From a checkpoint of a small transformer trained on Wikipedia.
Training: a variant of Adam for these matrices, 521M tokens, 3974 steps.
MLP neurons of a small language model. Each row is named by its layer, matrix (gate and up: input weights) and neuron, and shows model dimensions 314-409. Each number is 128 + 32 x the weight over its row's rms, rounded and kept within 0 to 255. Numbers have three digits each. A neuron's up and down rows have the sign that makes its largest values positive.
A block is one neuron, or neurons of one layer that tend to fire together. After each block is what it responds to, as a language model described it from the Wikipedia text at the highest values.

L2.gate13:134136217110095119143105126123160166161143111136099112040182131124176120109159112121144130144128074179150070188096150149149100154153134170126111118128127166125097142121090082087108137093109068112171155121132184102169137112113093143112109149161100133059114161120098082064152161146098137120
L2.up13:059111105146127170105099126052152143121191125119120160118108065092080123091068168144126153125207153183127153068110141106133137147121126185102094126080145148056092098145182141145157115187138109119199214158127137125172157081136066147146093137170115129135144145132123157147108148130127080182
L2.gate457:151076129137112105123129176171132119151144107126128140073124174081138091057168110112103084128107147141102130170111140123116158149115040051111115138141161132107115195120073119103173114118126153155097109189146109137118104145151171158128084122122135195082091168182183094075101100151156093131
L2.up457:139120174118158160135106103163142161139112100093097127125176135171210175095185101041081120150170136111074151111072176152162120108117146133103130112140121141053141091127129098099094130124164118154113134185155138098111081158155138117196107128142105137105100103110135091092110093125111084105
L2.gate497:116102098128150146147113091072148163122099103110078110164140092069177141119129131136156090202085083131146116175172102177144166154146117195118111159108077145127125111139091148114119142139109101093162137095060130113118156129088096147090083164099137121075160137150145186110107076128109129096
L2.up497:159101117169126167173078111122140152177149124140114181122153168135119157156212098085095107128056161086091141187054101129132123126095192180117155129114097168091170135054044135112133122165144161122154135162120129119101104127058076166064121100134201118157168173112138120165114068141169107172
L2.gate571:143145111189116160130120125134103237125166103166097074153130114129152087059159063112140189172058129138117143104145149092102124117109159124095129178120142143151121208094095144104138095136108109047113115137086156162125095057166131090145143137124135069141128127176107131143094122163124121095
L2.up571:130105074089173130078138149103170160134161119174095116128125131113138125121202086136149067119131116158188119097107126166130146109089169103156129086196189135063161147092139113092138066098110114100155160092150134118088172146082182168163107127120050148102150161097105108115168156132131102101
L2.gate658:113147174085155132142106133082132150135157109095143104144109128142189145148130176157158136218120069187124119116106112178148091147090155129124114173125148139182143160117161070086140119105121155093137160143132159116130131118149099137161074151103132051122200111136143136110156158090121151155
L2.up658:129091148166101183113131179154204134145127103119108128138119087149120161108090166115133095087176124132165098181157162093088125124135041185140199168137179146127154096095099100128133098171109133156133052193154165138146145112046100191099106053093131110109177157151094130146063185160127120137
L2.gate745:105191139169126130138095127104120159145096100138162112136121157102118148171138101103146151143107093148131151121130112151199111102154182197141084140134166156128115131165174076131105147103101055064081146149133138174131113048146110086150111083151162101082136143108140094108120081140115098092
L2.up745:144154116198073119184176151099097098123108092174097136136113116172175113099140122061079209099105154110127131125113128084111154175169100110099146197096140122144130122151112130135089125152150146069125108167101115168138113101131141113138084135098159160102085131132119058086150142225154147134
L2.gate752:173133119115141126192113135103125181111189116102108085106112129091098143113116146108122146118142104165056086179152117148125112175097140161063142149104061165132093127173131112119084112106172154120161130173108174105127123145171058152102087127082112127067160125202128127128123150135098113137
L2.up752:135175105100184124093072132140163129115144060156104083060145074096147150144143118054144140181096160156117120103098077154178080135131159087117111100139112153119121127164125135159149142197143113119137083122145179152181144096131135114160123201095110121140129122162116070133140109098140074140
L2.gate1154:133145126096206134141154191153115149124127080127134147177151126152155154113090113111165072126193087169118059180119174161150122156140142141126112083085166141078113103098132117068158140105132098138099091107111207136124152104184083171150117136118123092123124164149138109080091172164101120124
L2.up1154:087072077173124136127129160119067089183136109094186091089174108099112122112104139044135095083090169113109114067100154106110165132108146105107134142083123118108099136130116088099125181137080123074135122132122118174190109094149138066107134150127133150150079149182110111122079148137114152186
Responds to: Part/sp word-stems. Fragments like part, sp, art, often the first piece of a longer word: part(icipating), sp(eaker), sp(an), he(art), also play, change, describe.

L3.gate358:144135123140150114184084118149198102069151130123094112115114123099141120081109150107081109140127094098109097182114108114164120143147175175146108120135109131118091089145127174117096128132131144143146039090166176123121108093170068143068158108168128105151143126117127112105124107121137111069
L3.up358:167164139144152117171143151209133142100146140196125124204182137094091156127068144048144150138047142103111110143177119126115192227134214148063104105124140165124140103161132103155151164143085176091101178152134142109115093085172125144101140157108121068146129103195129155130107143147128111149
Responds to: Law and word-start pieces. Mostly the word law in legal or biographical text (finance laws, signed into law, a lawyer), plus first pieces of longer words such as sp(an), gu(itar), vo(iced), Bra(zil) and nouns like United, state, world.

L3.gate808:125172103155166203125152157137129122063121084179107136060161107136150112188132101102144103120160130139102130120152100152148164132132116108170060071151088176116092109165112064091117100161178182114139137089130168144087102177106089139123086176205156152108081137088113155138107185122135130083
L3.up808:132142121109139127124119124130131105146126100066083114147154103155152092121071089151164137109181115065125129094151047142162092102150141083169059053189160077145101143195132102097179127118154131087159160100106112127108136128143147120116117149159138076151115139126057153120103168130098159088
Responds to: Only plus heading markers. Mainly the word only as a limiting adverb or adjective (included only 32, the band's only remaining, lasted only 30,000 km); also == wiki heading markers and States after United.

L3.gate425:135099115179079125122083108163130124096173074033141111153082165153105136157136114146126102111124161100082097102151106124101177087133077062166146161052074148087109147132123133126192095124170085091208082143155122131145107050180069107104126174106178141134139159112173174116108121164153142109
L3.up425:150097132071148113129099143140143154162069094140114129125053158128097090132094133148170139075078092126148133143141225121112140141185091116127091119126132175115190098074153168171157168133126134118122147122126146153091142075128142163186110126165126174111157158105166108101140147093086204097
Responds to: Closing structural markup. Closing == of Wikipedia section headings (Biography==, Geography ==) and closing ")." after parenthetical years or names, like (2010).

L2.gate224:138145092116131129148112181145135130137161130152158058139123196111157154168079106087162085128106062092138127182148162126144131132096149154137116120115132124176084139101161117116172182085097116135134147098099149073129139116115174162143104093156150101137100103146134110137136131063107118076
L2.up224:095089137146082107113136108090127122079153121095089166167124118132127091143127129083121105131152122114066148176114095118067114100038173118102144153109121136062136170071198104141119090161115152086129087114115118155168146129079175119151096163096088198119163148101138213165074110140164138108
L2.gate227:143114123153123138126121108125129110147108106106159154090102139166170131187073094134159106094126132156120111127064132138111172107099096157155133166120167170129136095131139066106145132098119088083076135171104115188137114115131116171154096106159199119103134163121124112091154154057116191125
L2.up227:120079136141072091164167037147134204148137126183091113153079085170096156146099116156170152109107128119178094093123113127117109113093168145111118132176144150155153084147125108119143121076090181152096076091120129177091083156076107095118159171082133130149141107092117137172134161134129113121
L2.gate265:125073106126152179107091169157143189093137085109108157117099118103122158136162102174109081138119148099126097173132126196125139089140159136146099106054165132144149176110103135167148121170102072142134125095093078148118070104099091161096171176128133143159120095125173116133147078131145185130
L2.up265:161160103123140130145181182167144080108165118121128078071132122134088099171094109089093145128091090162098123065070070127122087081104121159143166133112144132125092110124179097081159121084117069118086088119222163104161140080137090117138147143161118076104158115128039094169092175191137136129
L2.gate409:083140169207145095152131098144122173124128092084131115105137159167126111153107120067121091137122125151100112119144158132110151119112108090119152133050099180129123154130125077128169130125174129055163124107079085213113091111114194122141109091085238082179161106114092156153162119111110199103
L2.up409:157094201166148122166162148136205143172094146172179137140078116153165172120150116099145158151130162118135171064083131132162155178157172124124078124129089125139134151167098113087155116143141137064122089101122162116172177147099142170120164138108102108141133202134104157068135082110118170106
L2.gate558:140172135159100197090146219112171138089064157152106162078089182114106168131144098130134190083096149156133113130134129122080128124058096065136152120106156162083146163158130176122146155125121089081143084139142042160139082101111083170148112127086108158094158167127139110139124105135087105169
L2.up558:210208122108124155190131151134190098129120110096119103097087161208182139196135158083132139136119071161169129135074118138138120086104094147156149160127136124111066192122149071091139183124079124037134140122128158081153100063163088180158134105116104117134120161150117128117197099180158113132
L2.gate1061:107090181197144141111112135114105151124092086164099143133112196191173160129119140137110104107070119127128176147128074154142090056087123179157106073127104070129075099136145130110131105172137124082091100143156090109067125117141083186129170087144113096117191124111132132156090181171168176078
L2.up1061:156160160147175128192141071129110108121083078146125123140094128151126091102093137138151074093068181082126177150066036142149152107076167089077140099102105144154136098093150128119105104143184147099116090128136065146099141156072121105129165129078129130146181174113113122133102129110100121157
L2.gate1126:124118174199158134120079097142127072118115182083120149163114116173092130142113076154125090150119143130126111130140117114115088100084121153126110073108131103148104122125179083121116167151084151143164106121115107115140137116114111119121075123123125114173201081140154147161163098133119137115
L2.up1126:196106138139118146148122113085144128125166151155076125132122136159203143122139108121121180118102112125154140098132115108150166139111111150080099116156155132170139182172107154137130136159102117158116097108129158021152131082125151146183168156129110140144158123126083102146098116201110098137
L2.gate1192:123099180084165128140133111124135130155104151132081144131106184111163163152151135103133104142130103119168136094141168131161158105081161135132118118125143154158084102164164094148098115129139095104162108170142185091116139135108199134170144086134137124152109051130088099171096073133125105113
L2.up1192:152155154092088160103086116136135092128099129108151174093116135110168126130167155097197156162157167091129115100140113099180125177139136220190132139185109131140093139168062105096089147123152080128171099124125109080163068140109100137156123101145133173151069129118151124095139138180096115119
Responds to: Clause-linking conjunctions. Subordinating words that open a new clause mid-sentence, often after a comma, such as when, which, while, where, and occasionally up, each or every.

L2.gate153:163171087141155161125135159118102174068124160115102139137117125127096085133104125047154163098153092124108127136156097099143206138122125139110169151117124122078182122099144064155143137154144127165148164110153156165192113069167144111143137139131148144061168086128141173139128194104144108064
L2.up153:117144083142119135153093136126112170112098174105128112154121134122070131107128122116176144055121115091117121112172133086156181082154076098105132107139097104141175130136153074114122136127169150155219137179170142123138145140152190150155115143187122135080190056126116185169105124129145132085
L2.gate154:087087135132116094118114088106159167102150101102106067104145132114065170110175117075119109131135160110087142144192191203134172194130109170107118175110147108147115176202167097143144155159115047090130128155123151109149124102170134133144162206111115093141094088171128170144138119128116159079
L2.up154:126159145099116124123107139128153095139166165120112133146099137129120113136127134122120100086157087115157122135151168175116112162138102180147122164142099117182106126135157088130107143110117081105192111143063096085127162165084184184156124191120151165150132066124144150152136080130158086114
L2.gate266:138173068162093042149089137166135121098149128108147068077140101172145095152061130128109152137182074173129164126128104158120139190137178115167057078130146083115113177137107164146141174111148108073179141127125121122155168040104088124161147134147144162140144145120111162129127139115136063128
L2.up266:122154093135111141070085099102099109165123092131113129120120067181153125115162144147105099102098168104149160165180107103107100138136125169149219151108131113151098113113181196157107119156105100178154104149104128131098112119123111061058136215071136141139157138145197162090084058113150159103
L2.gate723:123140131104128152113108089098146173141100142090135174115136159150161145143076147148117104202122118120166128155113194192096159139103081101130072143091118187107093119128095123112133152126159156126112177151125131131111115081089111122178056151137118135104086118121099157124150055148124129147
L2.up723:154134141117180195104073128133223131144098115116189154132181041141128171166090154153128088140146123163125163203159162130100167145149119105155134146138083139139103141097107164129125138189116087137088148123171083146131126140102156067134092168095089095136077147127127198101151094107086087171
L2.gate815:096154079045169079104146162168131158116160107119129134125092102098132127108086106188101128136100131101140147161176134181093143172130120147146096116098165151154110112085152126129158160153146110102169131102133125111141143128099154094199072156141076068107126096102137114101108098115115131118
L2.up815:127141114099168086144208170153096100142124131142062150092142091081138158094104084128186118091142143160124154171163084122144156140101120144095145117151163119076132130144154125132108145139128121100129171139197134090153148097178098128127145176137098144147140120116154092074097177141134073145
L2.gate974:127103119126174103140152186202126137152098129115170143182134127184125133101090125161129132073111112127116120109199132160140109131118172169117146144084088103122128171125160149110122137090168127167102129111114116109147150036160138099124103114117176129117128086134111094140145114116063129066
L2.up974:122096055096154100157087137132184164128165140152084100150099069116109138106120151061043143091181129133100150206193143132095133170156107170112160136071093079128126129119120188116143178081133157164133071095103157142183159092164129120107116142141124131131067107173198137159167151150093171152
L2.gate1041:084072082124095146156154148177180146110082096155176103091145083073148157156138096108117154123089124097176073119157111133128149099062124086097107132106154163168188219137149085156211105134135123132148093069168165153194119125135115120145184175171106110113089138078107144119115102134135068137
L2.up1041:092084166102101136129093111182125112144130124065153083098196101102168128163112078143136152085192119138207076192146114098090092114115125117163164101127144159137116158072164033142118150151110160200152142149155165168135139178089133092127128129124091148130133168144124132140098146089138168053
L2.gate1073:084119073199133080172063087135105128155185148126083120088155115187133107164121152077115165113122098093082149171132119126161120135130112130106096139099075167146133166128088127114110080163125118095129115146069142132101108141157120153152097138160093081124115131135152117089146181122103166129
L2.up1073:089092135115157093161182111110131131133194122170094095159088152084113137134086075176102159124120086119130108151204127129119100132090179176214154160102100148194113078119145085155168150200111162142155163074094093064081144155158098101169131150107109088123145151108143141154079128149111163065
Responds to: "Used" and word-final pieces. Mostly the verb "used" after is/was/which in describing how something is employed ("is used as", "the company used"), plus word-ending fragments like -se, -ized.

L4.gate301:114114096125159107141112187096155094112115126071099132156133125134133140132089082121137141119173108133140171085126077129111140138160170087124112150124128111132076135151119167120098103141159128191131111193132111162084144146089170103101112207151125178128087156090143108077148100136131166120
L4.up301:122112121073133102137130132173121160172094074113105126155131141121168094108100109152188146083133101062184130083155143115177136106154134091129086057140049128134082128092213147181102101069132141091125158100119114132102148116169138139144092121135114081102138096158106093117165123115145196101
L4.gate367:139153143098136100117084112155147158139075091195167134068133151138148153168096084093172124102173059132146104170114136151134139125152103138124125130149192130101131107153166128126126106061146086123087111157185105173164097114118129099133113099157242140102121152149053128075134131106121141106
L4.up367:124178129168109126106073073082153128104105118112065163146128128139139108127168142187114127080170155096120123112127105139201172095134148095148150126120184131179171049136057058097056142122150121102126134161096099188063147141151139108139081124111119142132165144145167145124141203151154223085
L4.gate498:105125166132113150127168139077130101102127121156151166190123205081177122131160148124185108114130152108109163074122109166139148082124130093190113142147125134138121157103101072125109099123178147076108143117101144077121139086111164085161162103140116153131121058113065140127072138094120066045
L4.up498:116136107096141106149134169093117077124129065122137148146157142177157112092118082152126097131118163154106154087136147150170085150160157149200165105133146145067111140158141185163093094130125129128150116095084144065111126084127116125142102109133091154110144092135101114142142138085209116092
L4.gate768:100101090090123138146119159162177117127096147105135116174118163094157142152174123162138107135138086093124047114117096104132211164119154131090138130095135128166138101126193121100134156042120118133113074122110131157136114115110174137092106117111149097061085122081157134089102097090120083117
L4.up768:039185119118145118114139182109145088150168134110101088126089128189127116145103157158148137063229116088090195150114144111115124133105131057192103135127142154166115131096105060097132123145125167126145103125149112066099142150169140034121163152133107078179099149157114108093163155137109115109
L4.gate928:114101112165134151149128133152189151116177148134153169086094141100206161137109102146135104119104045148053086103107151117129125086152109106159120196143182138114138096115147084101116146165109105125128084144117160197164094127152133073147158121127163152057110145085160130090142132112090093063
L4.up928:196107087223107171108106167185091148215212119087109078120160119164133079108127109174084129178120109110096048162105081166134124103131112083195129115122178071156084141116098099108093176112132126139169120123161165168124109156117149091183112074156172182121089136109135116133153129097140135083
L4.gate945:105127070162106124135118136138112179145059132081138079150148154162130184192172110143145135113089128174142103094056198138172151071149131093091093159116179145180198134122125085125121093152195146121156142126099108168107072132163122134089101088139143096087099202124159159169113166133142112095
L4.up945:115121170137107102123084069095114103084117153145109198112115185147122138118154147115155103119137170129159101072080086127143155146143148110127119144141105149077118079170114164098124110154147151176101139109119124109172118081155097115034139108115153146064120174102130093154155155128109156109
L4.gate979:111118092130150070137150121131146177112147153141124094122126144109130119155108080157109168121178020086124167180187139151144117162100099078124144103120186195062126103113144144130130140125170111135182180142148138190152114119113060134064171108107126146108165102121188115152157135133104171091
L4.up979:140121068106118086178119085106097118139154065073073147088044099117180121162139165152109108086135123134164121087151109148155157122157129051126109144134157163154125186162146140149081150119148092081153118145116134154070111114168160093128103196152130100166163129127147097189117157104150191147
L4.gate1029:120077085096129106115113117192137109099106179080151133145089101156100150107086103189078151129162113096091102111172141167131171098140113122151104194111066166095131116117155114121116118155132117166106116174107144173096165155155086106113098155169156117110110126118210130150119049156080137055
L4.up1029:115098120059163081136157111127104120083127149191142108144026165153145121094148126106128114112124106173103063125184103118135137116173125212137157155117105149069162068111085130080112129149141112138126122161085166124140085180077049145179183128092118171126096128090072083163170105141092094125
Responds to: Restrictive "only" and determiners. Mostly "only" and similar limiting or ordinal words after "the" or a verb (only, first, same, such, each, also), plus scattered mid-word pieces like Webs-ite.

L4.gate299:102194094154115155150135106070150113121138182148105106139174169147153135185116079157156112088144115188140148165194228109124119088119129127063113131135167097181172118117105094099149131153142142086182137092156107176162168125107077099130146099176185135126111141130153185140123151117132147113
L4.up299:181095128031158138124164113145132133102115139155114184119105172154141115166145151172132085090175116103129111189106097137148115097143093111169135164136173151130153142160141155105106130097108172149104121122098098084088120144120145173127128175121120147139145124080107092133111130101233149047
L4.gate355:137138139142131159175171136103206169110116116107118127156152091185095154093149098162126137102114067166078130199183164160115168146110119136110128114058108141057123192142139119120147122114154114161123141113127129132112119138112109109134068082175177129074130179092097105109125168092075131174
L4.up355:064117120073136127116187104090133132091060125181073185097135045166089129151159107075058176097107138147173133194198111134109215114087153149178141101115065124098125149132165164153089179111104093128081138135187111077116098213097092127128108177119127181116105163108121083161133122133162167149
L4.gate583:133189102174131102143125055134167107105104143132122146162135088176141154135173123082127081123077122123083124131179146146142204124131126122109148156083097168085140157148155088146086119092139101104225093091147126144112131111155121212122091086118146114119146105092099146162147124116119168087
L4.up583:140164096141130101182123099213134103147196177114128207159122127180130123137195114180106149113168171102098112107110121137163126110125089082152112110100106137052112074132140150148113164110137105113208114131150144123134143118159090114139110145141171096137179159087171111075172101142143143122
L4.gate602:109107118161132144134166123065160150151124171077137094151098126129135148099153143171120098106083155115139147110193163155172153120128106102044124153100093096091140201107131103126110094112171148114240148084093126148071132148119105103090093135114131132117090137130095136144116134098103093076
L4.up602:082084132144092148168091172143141118157148116138122192074129180154154088152163108078118113102103082176140096130124118132139133111094146159169130137119065115110108163139043129127142027137145123130129152090106109137137140133148083141132139071118174159129146121142091122115125174058076080133
L4.gate684:115080100173117136140107126120163137127139120109103085128173102139105115106197154127130077139098098149116070116143164202136158121132144114106075159070127137098147189124101177128150099158139145134202125074105129136160051171141045117105108097132105106110101128094160096132147112090132131111
L4.up684:141113077154140154120064088119125144092101164053150166148081212193106120135152141083090171154114134171122124152096105150145125105170063110208124183117137146137112166142098150160152151125119198144153150122079126114084119103122063131125195101155164144159052099122142115092075123121117117116
L4.gate800:099147111141129129130150165094192119147107156079081182163118136128125163086157144149150120103146127085129084092095162144164187104100099075108081125109059149115140177110125168157136082123186124107236108096152133143095138154110116133148112104150146180107164122102125143186098126133105122124
L4.up800:123116123077112198133166123139183115127118185095076199147058165138103167182101159144134120119110103119152093123075107096130169145179142107201100124081102158081154135133093160150158072134147142153199137097128135160135158133175046143085162128159141155148146188153096142192123174114130096129
L4.gate1108:129129098153121062154137121178092183145082105123141144124149119128084153095169149114131120090105128102127089078164167165160104134128099157116091118089047111128123155144105218150163065113183138122185121101136110142094096124138042175152094119168141133103153145098146089097104181105084122137
L4.up1108:234175103133126100136186132089122119155117181128148164125109159139132102255137109113129104142112150115245164198154121122168138116092147075136159140093127146135126117105114081136091148121141148120111198138136150088100222189207073153124145113088139212135119144147078133147181112126173091085
L4.gate1203:139193137115111070101171121144154131148091102134124165112203119148157119139146119175150129128095133185139098160134136150152132090161143101111124141134206172151158189138128064133150131144118143175147128136139138163146125105119136140150138126145094126116115114097099141055138046113126079076
L4.up1203:119152166084123126146171103192112120074091054155084168116170164153114117137107110173155107153093124172168118152086137112113093074101101096131129150147156124148151158153031153194169101195102112159112149141162115121123113130156094140098118159140150184113045098114084134097142140081112149123
Responds to: Wiki section-heading markers. The == or === signs opening a section heading at the start of a line after a paragraph (== Early life, ==Climate), less often closing ones and table pipes.

L4.gate151:203121184155144134125135166099138181139142164107142080121171111175130137120149133142119110138109102121106150118105102120118097131121155086123104123067103172142183176159115110139090125120179098113183123129076095102102143180134097122114125143115069131118093150095141110092091098140144138180
L4.up151:181170123107164117160120117097124121132141138147110068165137069197157080066136120156113090132150133091127121069130065083156078125132139100115114145158138176153124126188181157105070136088134118129186202152101138102130116085121130156106115141096094137084145117150136128131127143139134127165
L4.gate288:083174151114127116150142154129126150156175157120086129180112142099143145080163139133112129139139040147117107129132121142121107142111091108186140135158130157075112131069104092153155150149105131098184158103121153105171124078155103149128140155122124111168074214134155174118073175104130090137
L4.up288:159068072152090106125062145075085221138073111130137156142147162162103119127133120146153131173150129143113109051134169124113148115128152099157158130127153169086108150166080118146112119069139129168113177125154092117121084156061171137114162140084208114128077111123094169146116143125142109114
L4.gate494:165110157062096117135122148072191154140151115036132122172142110206163118116167154196143101104130074092099100131090142176160136151091144099142108174039174163125109156095095143114058121127147134133205122138111104099134136087142139161195093128125094113090102169148158144047097141132122173116
L4.up494:141130134102170070139133112128083130148157115073098101125162042212133122163123074151140118125140095033155063239167163107130147129127125112183112145094153146129067139130095139130122168111141128117121193141098118073128099115117112144164143230121175158109078136166153083099051184144132172037
L4.gate564:154087094132146150133104184121141155158141118135129140119146115160135174077172131091163133153112153116102131162051172126139097145098100088106113143088099182055155203107127175183123112130207083101162137129132109117099096125127133130140097154147150125082143112007137105078095135112078119092
L4.up564:079083100074109129125107126120150160147115103137144167107096091082115161103168119143120165135079191083174168187107124136145173124135200160070129140132125118174141130157133187152144101156186078141124146153117136118120108069111182113120069197073100126165134175151101151193108041161178122107
L4.gate849:155137158165114144158157125098133159146153200050114101154149146141143164136181138167105124108091092114099138152110155111115151111109123069092134103033104183114172142156177114132135098128118132142195131132092127130129108133137145145168052098137153126092113088063173116109126156124111130122
L4.up849:130114193136140095118180104137066124152110157139060113119166125148156190146128135130099154137185099160149152150195150111095056133104066094173152178110138154068127110162119134184127152150099147163151103121108113145148076140181147137098115144100136085108096147106114099124120135165119134152
L4.gate908:094100092133122118145097147088145136122141184101080135112189091157078148106115137094114120130140097116064109099097133143202116137127142113114090174101101109037133159161103118115081075063191140106166100129157122070116125184203115105142088111179173123131072083108122096046100158102104102122
L4.up908:139104112175151119115145142078129128129153117095126087109099103089105164115167170128197136108135106160104063169141160127124154112149152094233168134142097089113083096150071125182125113182181141172168136083147117140142143215142049140140151107117167113101067105125114096065145137135109138104
L4.gate1035:162125127161114119149104131143111175165111167139138156118237106172164131081178135101120113096126077094098110090044103235184039178141087090145127121148147112093115141156101160116100090133175133140163066110148103147128102170116122121109079154168093105062089103098117101055110104156087154136
L4.up1035:166129149151161178142149105127078140162159127143146058154180145111180161125082127105123124099183105127159135146077092152137087158151110200202157094136194167214085169166135100106067091176113111154158145114169118136151095126176076087119199158135124129087083117111135137132168145139106168185
L4.gate1200:113121098109124075164108165125181146141166138062150119108135081165149144079170204107108094119097145163093123134037175143136097191097137174039130150070125143115132159144161124152086113136156062112156112107075120094154121093146154133116014163110138131090122147117056132119109127100104153094
L4.up1200:169128094138128093125064105208111085134154112122169043155150096144133137137197134076146107187165121111142087140089076170096126153101164135092153210121124157113199101146073122189103165133143101119185104144111119093110130125114170156123076218060157103166119163129120114077110087149204208090
Responds to: Word-initial word fragments. Opening pieces of words split into several tokens, often starting infobox fields or names, such as Sp(ring), Comp(leted), Trans(literation); also "also known".